Weights of a small transformer language model: RMSNorm before each block, untied embeddings.
MLP neurons of a small language model. Each row is named by its layer, matrix (up: input weights; down: output weights) and neuron, and shows model dimensions 256-351. Each number is 128 + 32 x the weight over its row's rms, rounded and kept within 0 to 255. Numbers have three digits each.
Before each neuron's rows is what it responds to, as a language model described it from the Wikipedia text at the highest values.

Responds to: Mid-word consonant fragments
L3.up1426:133096108098127150122171081163123089100095117174149113153155078183168164149138131149063091148131152144145134142137147167172143080179112153105102143192112141098144122088168164056117161117121112105117141131177139136106159155165101124141110119133158105174062173126111076103141169129118093101
L3.down1426:086151118095135152171114149159125073123099156158108159158077108218096141159118072156138188158145133109158096192151086135143116133099088073156137073174114094184143138178145076156096100114159078117077101119069145139148126153093171108167133101111117145084148079169163140122140091146092150110

Responds to: Word-piece continuations, mostly -ed
L4.up264:130118101069147098137199116130137130119081141186065089089086159101195160112113117125200116164141161145147118168160131138179163139128044098122093173150099145146110150108148106137120101126141113107135123145149098078144139176106113080183093208169146120106147081151128105118106086160154191194
L4.down264:129095132086113163133090148144137133162099151066182143130159086187059084118160117136136101126075141132132104148122143146125089121145119142113161112102197109064134127148137067182088145147143095144134166118140122166183120143157188141121159079099136104163081140090227192146192149152126124084

Responds to: Mid-word fragments of rare names
L3.up1016:124119176123116124130090152133107158183148100119109181094149110119092088091114130150088102066127185148124115072177180132054146139148120169139087154178151201099115140133109082123084123120123080123141129053164108168166103152106164149119132163182195120101212161110055178159137106132151135159
L3.down1016:105112170132050047170140091157166100118155105144087088137127110130161146103103085046100142110142123150104115152195125174197125174117193165169141155093093072101051168099155090127115107086134158131101135172126154156116142134082111108127081078172178121065162160109116135079156110124082131145

Responds to: Born and common word endings
L4.up526:083160126153051128186079104153199128120125132137176119109126148114177176081087112127142097188174178105146131129084114125127103106087093174146122151152048134059099081093122086147150115100102198098130177166151081088089134102195098135112080146144147103132147081172058137131114121126151170210
L4.down526:169154157160154130161097151054159165144070092106120147084140177051140126119115126154129151143155157126200109160133134199133126188142102126103146110125179121137136118145117155152069111133127139084068166099162103111088079098112090130139130148129081135133182121107142159150095127054138153109

Responds to: Do/go word starts
L4.up1197:140141103186130185110077137142135114112127134178181147123113101100147155126101109151120144149104117214101131074161138129138081068125113106115183103115094033095098133124098121125139124070086113141087084107112108151124069107169181082176113154224140090128109096183141139190107153108116144119
L4.down1197:130115119127082096159087028143063141150186123112165145170125082141102158177148110164180149053095164155105165075111200130120109137145115125078125116129098204171165121099100142138137114115100119147141132125155198146093098125154109049026159159117116124104164159080117133086123122162126117107

Responds to: Line-start table and heading fragments
L4.up977:082130105168156175174106161170116084183085116168150140188113094139143116133167113114119148117069107137144103067118058130131100179132108158161143160131107105120076066145135133127172103083134125131172145159106118174123124111136096067116137145100132155102115070180116175204184101179109128176
L4.down977:198142117086146075109137120150109142106168087118140095081092147136062050196147133105171147106091091128124108142114119125145108096139136093152155163101168159143079083144114136076110098161095148115133105087162149114158151174093142143141151102131142113125132116132131130152123131114135121117

Responds to: Word-final inflectional suffixes
L3.up1526:106183096160110134121098153142090121099142140141178127104130102118100125134095128141199122129109168142090115086191109130142136122101095129134119183177128154168088155109047085132089089140170131067094141140188088132114154188158143087169133157057147125102147074142085106121200114169131182142
L3.down1526:132167062062118102107123140110111111092076153094083120119095159124175089186159113162183158153124105132135141128157205202128116108104139154136109120108134138162139129142189133092192087136101109105115115114076124099134129163089174132113110113178130144106137137110123115137139120127146146169

Responds to: High and other word-starts
L3.up648:154178086156122112151154049151138202129111140171174136152192113156163115099135121116147145150130155146054129154110058136119099119110094076106127116123089119105046071119156105077163158080144119062130153083136113134120119166101156077119112154189140159041171077196148081112106144178123103165
L3.down648:087169110095134106110153112097122113132088111160112098167174094142112099074133132202157135110141134121076146168144147120100183126065096093125214148133105152106103118104127103107158127189105086077113158106172160104118106160132153141107138155164147141130131122132181153118109099148128055101

Responds to: Mid-word fragments un, ang
L3.up910:104168148157092126116068123139151120120094178130140128086099104144152178090145122113146144094098158100113110072133117121164088073127090181138147120135112157136121179142127101014133182098137139051094120128114154151140149107145126118184145093100148149072166137129117155152093137088155199188
L3.down910:103108141134149144093121091068136140134085072148130101119111139120163205091125131149117103128140173104162127108106098164128168115078146117130162102090095150116145136107097098126192115191140071172182178114139129133104126084113144201151095152186082138124094161131140152128177121148140146174

Responds to: Name fragments and "and"
L2.up195:145115134110173128112162172162100055132068167233156086126184133133176115166163085123130087111084159162105102110126141154181087093119111120080195086141151128161121158152151126050142200124118101107118099121156089089158121136147163167187129097167178136126123117111127109158156180188099135109
L2.down195:082063128173151115142138121144042088095107131130135153174105145106196054081120084173123121150148189094160116156121161166155128142178138128151165152091129126094164147128056105118153171115151135127105126167095089104088121162172120193081158142152107141115129137099093095183153131073175157141

Responds to: Mid-word subword fragments
L4.up1525:147102088135136123131157214137131128151131082092149155123156095174139159107124147109086143143142172128106103159122066137193109086178144188149137145160138108152135124174160132114092142138106160079102103154097080100149171159100154092116095145101129109102060116089100139151094151167132159109
L4.down1525:140186103138114114161126197019134080101123144169165160180165148148134077179124128133104163121111171109062160087119171148089158132148132122138091114064146098146134134147174179136179079123157131127080108104076080104142142093164111082128114123114120122197112152130115118131115093168151089145

Responds to: Existential verb after "There"
L4.up618:165143159129120151111068160152147098211047114179064147132108148133109204111124079098148157105091110181162122100152075120178136090130044141103122203175129134151117074129151111083117155080108158124104132133130140144129088098096110144177148136124130052165119074135147088203123111109171132201
L4.down618:183113124103082139070086099113140102049103088095194067139080112192153171147144124185163176173120119132136156056137116089129152131108095174114149135132126094172083173113088148098103114139114182138128119148147162130135132144148174132149109121162119067101102108123113148167110130172066154153

Responds to: Low and degree words
L4.up720:168139116144125168132126119175160070135139118132174106186151149168079087145143139126139116134148186102060134127174176173149148052138153162074115127131115170088126110185105123129171142138059138070109155173184118158037135095120188095099046142147119119146108121134166111137128137148121117146
L4.down720:112091129127098135118121151077080097126171148167180151145092122128162096108118152119171142146159127083139147104095047104123132109087117137128155113125070083205043087131124060085183151133110158089136118149107143113098138183135127153152100057134087097159175140092071081145120125155105172166

Responds to: Mid-name syllable fragments
L4.up710:076120103112099131118133149148094089108151110177132127176137091123128143151177116122151113140162186117120121123135085112134074101153079110078127147173088121184072156140146096067178090122099151128185124082118097146129143116099118160150148143140151122145167125106118155136129110124085182174
L4.down710:089133128161107087093138167112148141164182163118155140175139128139120163130118137161089096123138132087083200152086103136131139102186125115117099139051092080173141149130160052065084157186203134127136142085052164185135106052079152143145098088144121100118027105165131150160155123126143149107

Responds to: Auxiliary and possessive function words
L3.up628:128162145158184147123120100141119118192098139147140098129083117153092119100087114102122124163114145134128143115187025148138170105139102146152097159161143159142074104185125101108106124078137172133102163154071154115161096111119140077132098199193137104030130139227112097123138090093122110151
L3.down628:137110131114130185090073119105103106196106087125178114145055114136146126104161123178120148195129099141148090134129125189111146125132045108120156092196140123183182110082099114122099066190128130159098116097084155123136151071145141032122117112096112083076059145088162091152104122167100127111

Responds to: Word-final suffix pieces
L3.up440:142085094183166147109157216142162088171098133169173088143165094132119173114115136101106112117136121132096167123105134157170080097078108116090133189145166208175069157111141101176120138132133141084150143170136114095099121090152125159156107158117122183168109160145094104130142107157122125120
L3.down440:107119088073172101064158102123168094073149136165143114075103120130119118175095165134129127160156081134185151153144099133107160120152126145112075118110113109178150117099159156065098107102091120116078127150151129103127132115141153119115155129122156050167165122134162133150137143096145119146

Responds to: Table and list cell starts
L3.up366:064170097117147169099112139162127099159054116156087138120131134171172106124052125127155171144088177092170095067106097107193094167144082182141123131185077103164145138171113141061202163059173181102131117198055088144109070049162140103168137106166170106088138091165078130194136129118101179100
L3.down366:101062080147125151132161139112135123066121143143122088177120136143175091192128116166127137121132076175095124112189141049094176092107118141075093144142114187145063149170179120124108110164151055210116142047140094171205139128055184114150166083142134169120149123113169159102125130095097127104

Responds to: Word-final suffix pieces
L2.up1468:094137099141133198096082179154204088125107141129167045116097098153170105153156141147156162094109169124072128080119186132190153123161109180114073144183119159105113122194109126139164136149176203113126161139115087093067160107103108122167085177129153173106140117110079130168144138131104137151
L2.down1468:074179160144121167144136124144141159102156095129153110102146118094197126120108081200118063113126167052100084136158065159080130118192081110101168093108167132155152165128062126102192123109193136083108138146075107180144127088094120177104134150132054117133124096104120169107201154132130131169

Responds to: Biography "was born"
L3.up11:082110105118084130185180108162136082125089201156113067115134131121129133088154183173110076163100151140175106137123136171132173078115122128111184144077086093148086144075177094151114106141118207144144134100160081136095143131144149104124190152130178093128113162138138151156091118159155182140
L3.down11:174122139163108123169155140104186109176103111114156178157143144067156114112091119098174082162123148139137084189134153115145101133150066149149178093155132114100129183161104158186139097098116113069114141124209189102124121143118096129151172122124114115191158097143134178152122134073180155132

Responds to: Repeated-word continuation pieces
L3.up1144:120103139094068169137108091150138094146094183184100101100149121117139122109091147118155145213092158131121141152155127110158117166071088048110166137194162141147143062192162114145150167104156168111098078179102131096114198155200121114159205145105123096132096086144165129110132151056188140116
L3.down1144:112129117148062066115158122126138149140114153084147074135079160126131144093083103168131106120119115152126145119053144141125100079089084191162127093092153122163112198167141171115107120151197108113136102140158113075149120145041139076187107131129165123158160174164174140089113161135120037154

Responds to: Word-completing final subwords
L4.up327:106150098184114102119089115139126072198115105171201126135134085112177123078126170132138121104111133142071123108086118145124149144164111168150155119176131080138106148195101110104091166154176153149118062147141150129095072142147120132139161178177164136103181087136095139141144109142107134123
L4.down327:112122207088147113155156165081173109116122134057149066103151121100116120114129133116115213118125122117107142144135076083118200147031134140118186125166145145095132130095095172136187097151174172076126140094135142166134126109106105149175099141086094121108201123119125160084157176150162157149

Responds to: Final piece of a proper name
L4.up621:139065085161091113122136178133123128175117104244126165179115156158072173096156111078154122085109116172132054160104095117161128111142125161083121129098148102167112131120141077134132135108107109069154082103126095187084159099120114124140139184118125058080152117154155111126125092105151139115
L4.down621:116121123132151141182167153158184137138144125077135156153108139112093041189128157125167091121161122123174140227089101139155140142101163110096075115116126130126179176195134128206169136112175125155164092123179102175138131158114143116113118130095177150146132125119153102096116126128132126107

Responds to: Word-continuation fragments
L4.up362:083147129138076151153051094151166084157079093147176108082105170123130134104133124124151160128093172139093061080185148171134065091131127171125195157178095175126129102143151131065156152118132112082112146180131092107074120093105126149137123091160185145081180102138069133169152103109096126165
L4.down362:187068171166107117149115138088169145134201128077137175149125115085124126100054149145104100159146144081134153167151141149091155105097156109124116132149138086140113139133164106081112157147145216158096064102171133101135154137083095145133090144162085152138165074159099104120106139143194173132

Responds to: Two-letter word-start fragments
L2.up1234:146142104183157147144129124133163107174175170187128082130111134167119097126129156149127094122058145165121142143164138127153100091069106098111124124152157118154110173173103052126151109070066133126132127092110149169107132126136170074166111179185120086050131086217141075115188133125138094151
L2.down1234:128102113139151176120132084109165154107154185096139146113140138186122070164142087176131131160094146133121119155160158150118121139081160146181099069121112154115154134133151130133108125092165101184123119164122102138154101122095132145150112146124143160113102116105169131160134150139150125152

Responds to: Per- name starts
L2.up596:131090099129107168087087162175189083166091133160090103202107138145128120061113088091111131092072183118087083128116139114167044145106054127103112189183091141117077082134063089098142178151133166101116153120166115128120099129101128077132063158110166144170091161122129101200107100163131177166
L2.down596:082076060142093102190128167109129144164137167110128151123133084140151118112124084167153164136146165073148171120158081138112130127172086139067147083121089100160133164116150124129161060142128180148132122177094166094104143117115093121131139130108177159100157093185162102116130140105195136164

Responds to: Mid-word "ri" fragment
L2.up87:101069110117107151157136114176113089157114172145087080145141154144153098123133120069061095142083107133159097080093092173120154141158046121125135111152158187142124118100108090138092175147090152094122134082155090096131114142174174162114142172125144159150156128140109109178152151099090122195
L2.down87:158095126060135145110173162144139131169138106119143102112153138138114171120125099162127134122120104138140076123143110132136193099182118118152147160116090117117115190135139090162098154178150166096093056129132133137101155145115110102105152147115195161071084135145078073155126150090150111131

Responds to: Word-initial "Go" fragments
L3.up424:080110079144073139151127162126121118140142155153106080157099132120146188144146138099124159199093126181119105146148150145144081143135146121029158085111119066136150162109161102134202139084113137147142105152090104118132134111070122106149118189179168097081160127249127144107125118091109115153
L3.down424:158119114133150171080132061139144137072127106108133076133164115113122105134149147103138186151189098158110081131176143089063145110062147167099164098091165200126189135198180119158123057093115142135116115155160124115166104110162159104158136157136101141100098103141129143127158107100143179118

Responds to: Word-final suffix piece "ed"
L2.up987:049150108112124127143145167155070106186126154159180104159163194131137142201141164122153105122088145138089030099125124137150118147195097125123151159147101092135080093158149134140155110093161129083109135144133049145131175132169135078146157129168143104101147103144114087118113083169064200112
L2.down987:110177083072155095088120125111131145143144126119133119059113134087108132144080199087144110110141100098098118133165191148164138136127151207243102062153125166130110161113205111176095098095145105134103136157167098109093126158121148122116145127190132135124142125107147121121110167172115109155

Responds to: Foreign-name syllable pieces
L2.up1362:122098077153160155130103122131116158134138189209136105151106100127190120088101176133152092153103133208082102160116116125121108174150109108085111116142119146110124167132085081110128117128160136062148051105165119107157110144137130082190085166127115112067197081124132111122109145114157175175
L2.down1362:132202131111162142163073094145117137124085123124101108108163157071107140138105168104060157152117080100165156083152141155120062125137104176136104191134097071084124127122052141055132101159104141108148143126118161162108176131147167138100073062133123170105128101160111169173129135092155118144

Responds to: Name-final syllables, list conjunctions
L3.up202:079143057080103163110159163117122100152091177184115125148126108119167132103132162113093117169134135121104151140141063147122078134133140138086145160185090153123113137125120156104174116073118123068165146192098138130084107143133144105229104158144155055095218169124173119105150143077107161162
L3.down202:112135153131131131101138071070126110165065098118048121120138095097141104124099131121119146141161159106177165082139092140139090124080165093173149146112124137125117126102115132163115157135088131062097157108114129138060100116128099181089138145116156223151066107127068092142104179089118123152

Responds to: Fires before split-off "h"
L4.up883:113156135131184128154092149141163098176177117128142169137167140120111142127161103086093107105115148129118063075169119130072142178141167168141081178171101175130107128142137107094137146124195125130118101114170161175117130156151120146115111110117161041080188159101058166129156114124100117143
L4.down883:128141130136101106116119093106135093105095163204082097089136103111144151047159177103113129199112151112118110141146121127147115109090113152107172112074195112043151166146163104163199156126131150153109087181083193115099125129092076138169169137107067203142131109128143139092109143091131146083

Responds to: Mid-word fragments in names
L4.up1343:104134139114092173114163116137153009136048206156101065117122169139132133115101111069164103118065134122135085157177096104192083148106112116115132135150173136177171124178128164107120145058166140058078114136126150118072186131169115117169148135146151109106136139131164139132104114111136136153
L4.down1343:193165097112146079130128178127122185138218122103166135116161136138184112102098080119161123160094141083145210082085116142110116109104098106127108130062113134085084102123153154103147119111152123127098120091169137061166117104081196065145144096155098112117113165172064181129148084156154128128

Responds to: Latin/Greek-style word endings
L3.up237:119109122158102130097155215133091134152140148164182156105134090139101177166115159097127124100113133141142116135166123120187153121200120182064126146094161088129110130125164061097079154127103129114129137121091123170146151111156158145164159158111119114103129143142137099125085132173153152110
L3.down237:122158151145108121130110154064166157112134089090113156109095119145104123135114157113183077185109084145159139156102131105085144119054144171099111138146152118114142198163133149127117169113104116116134110209175121196158142138104107180096102103099144121158142145181111149102202122054137124124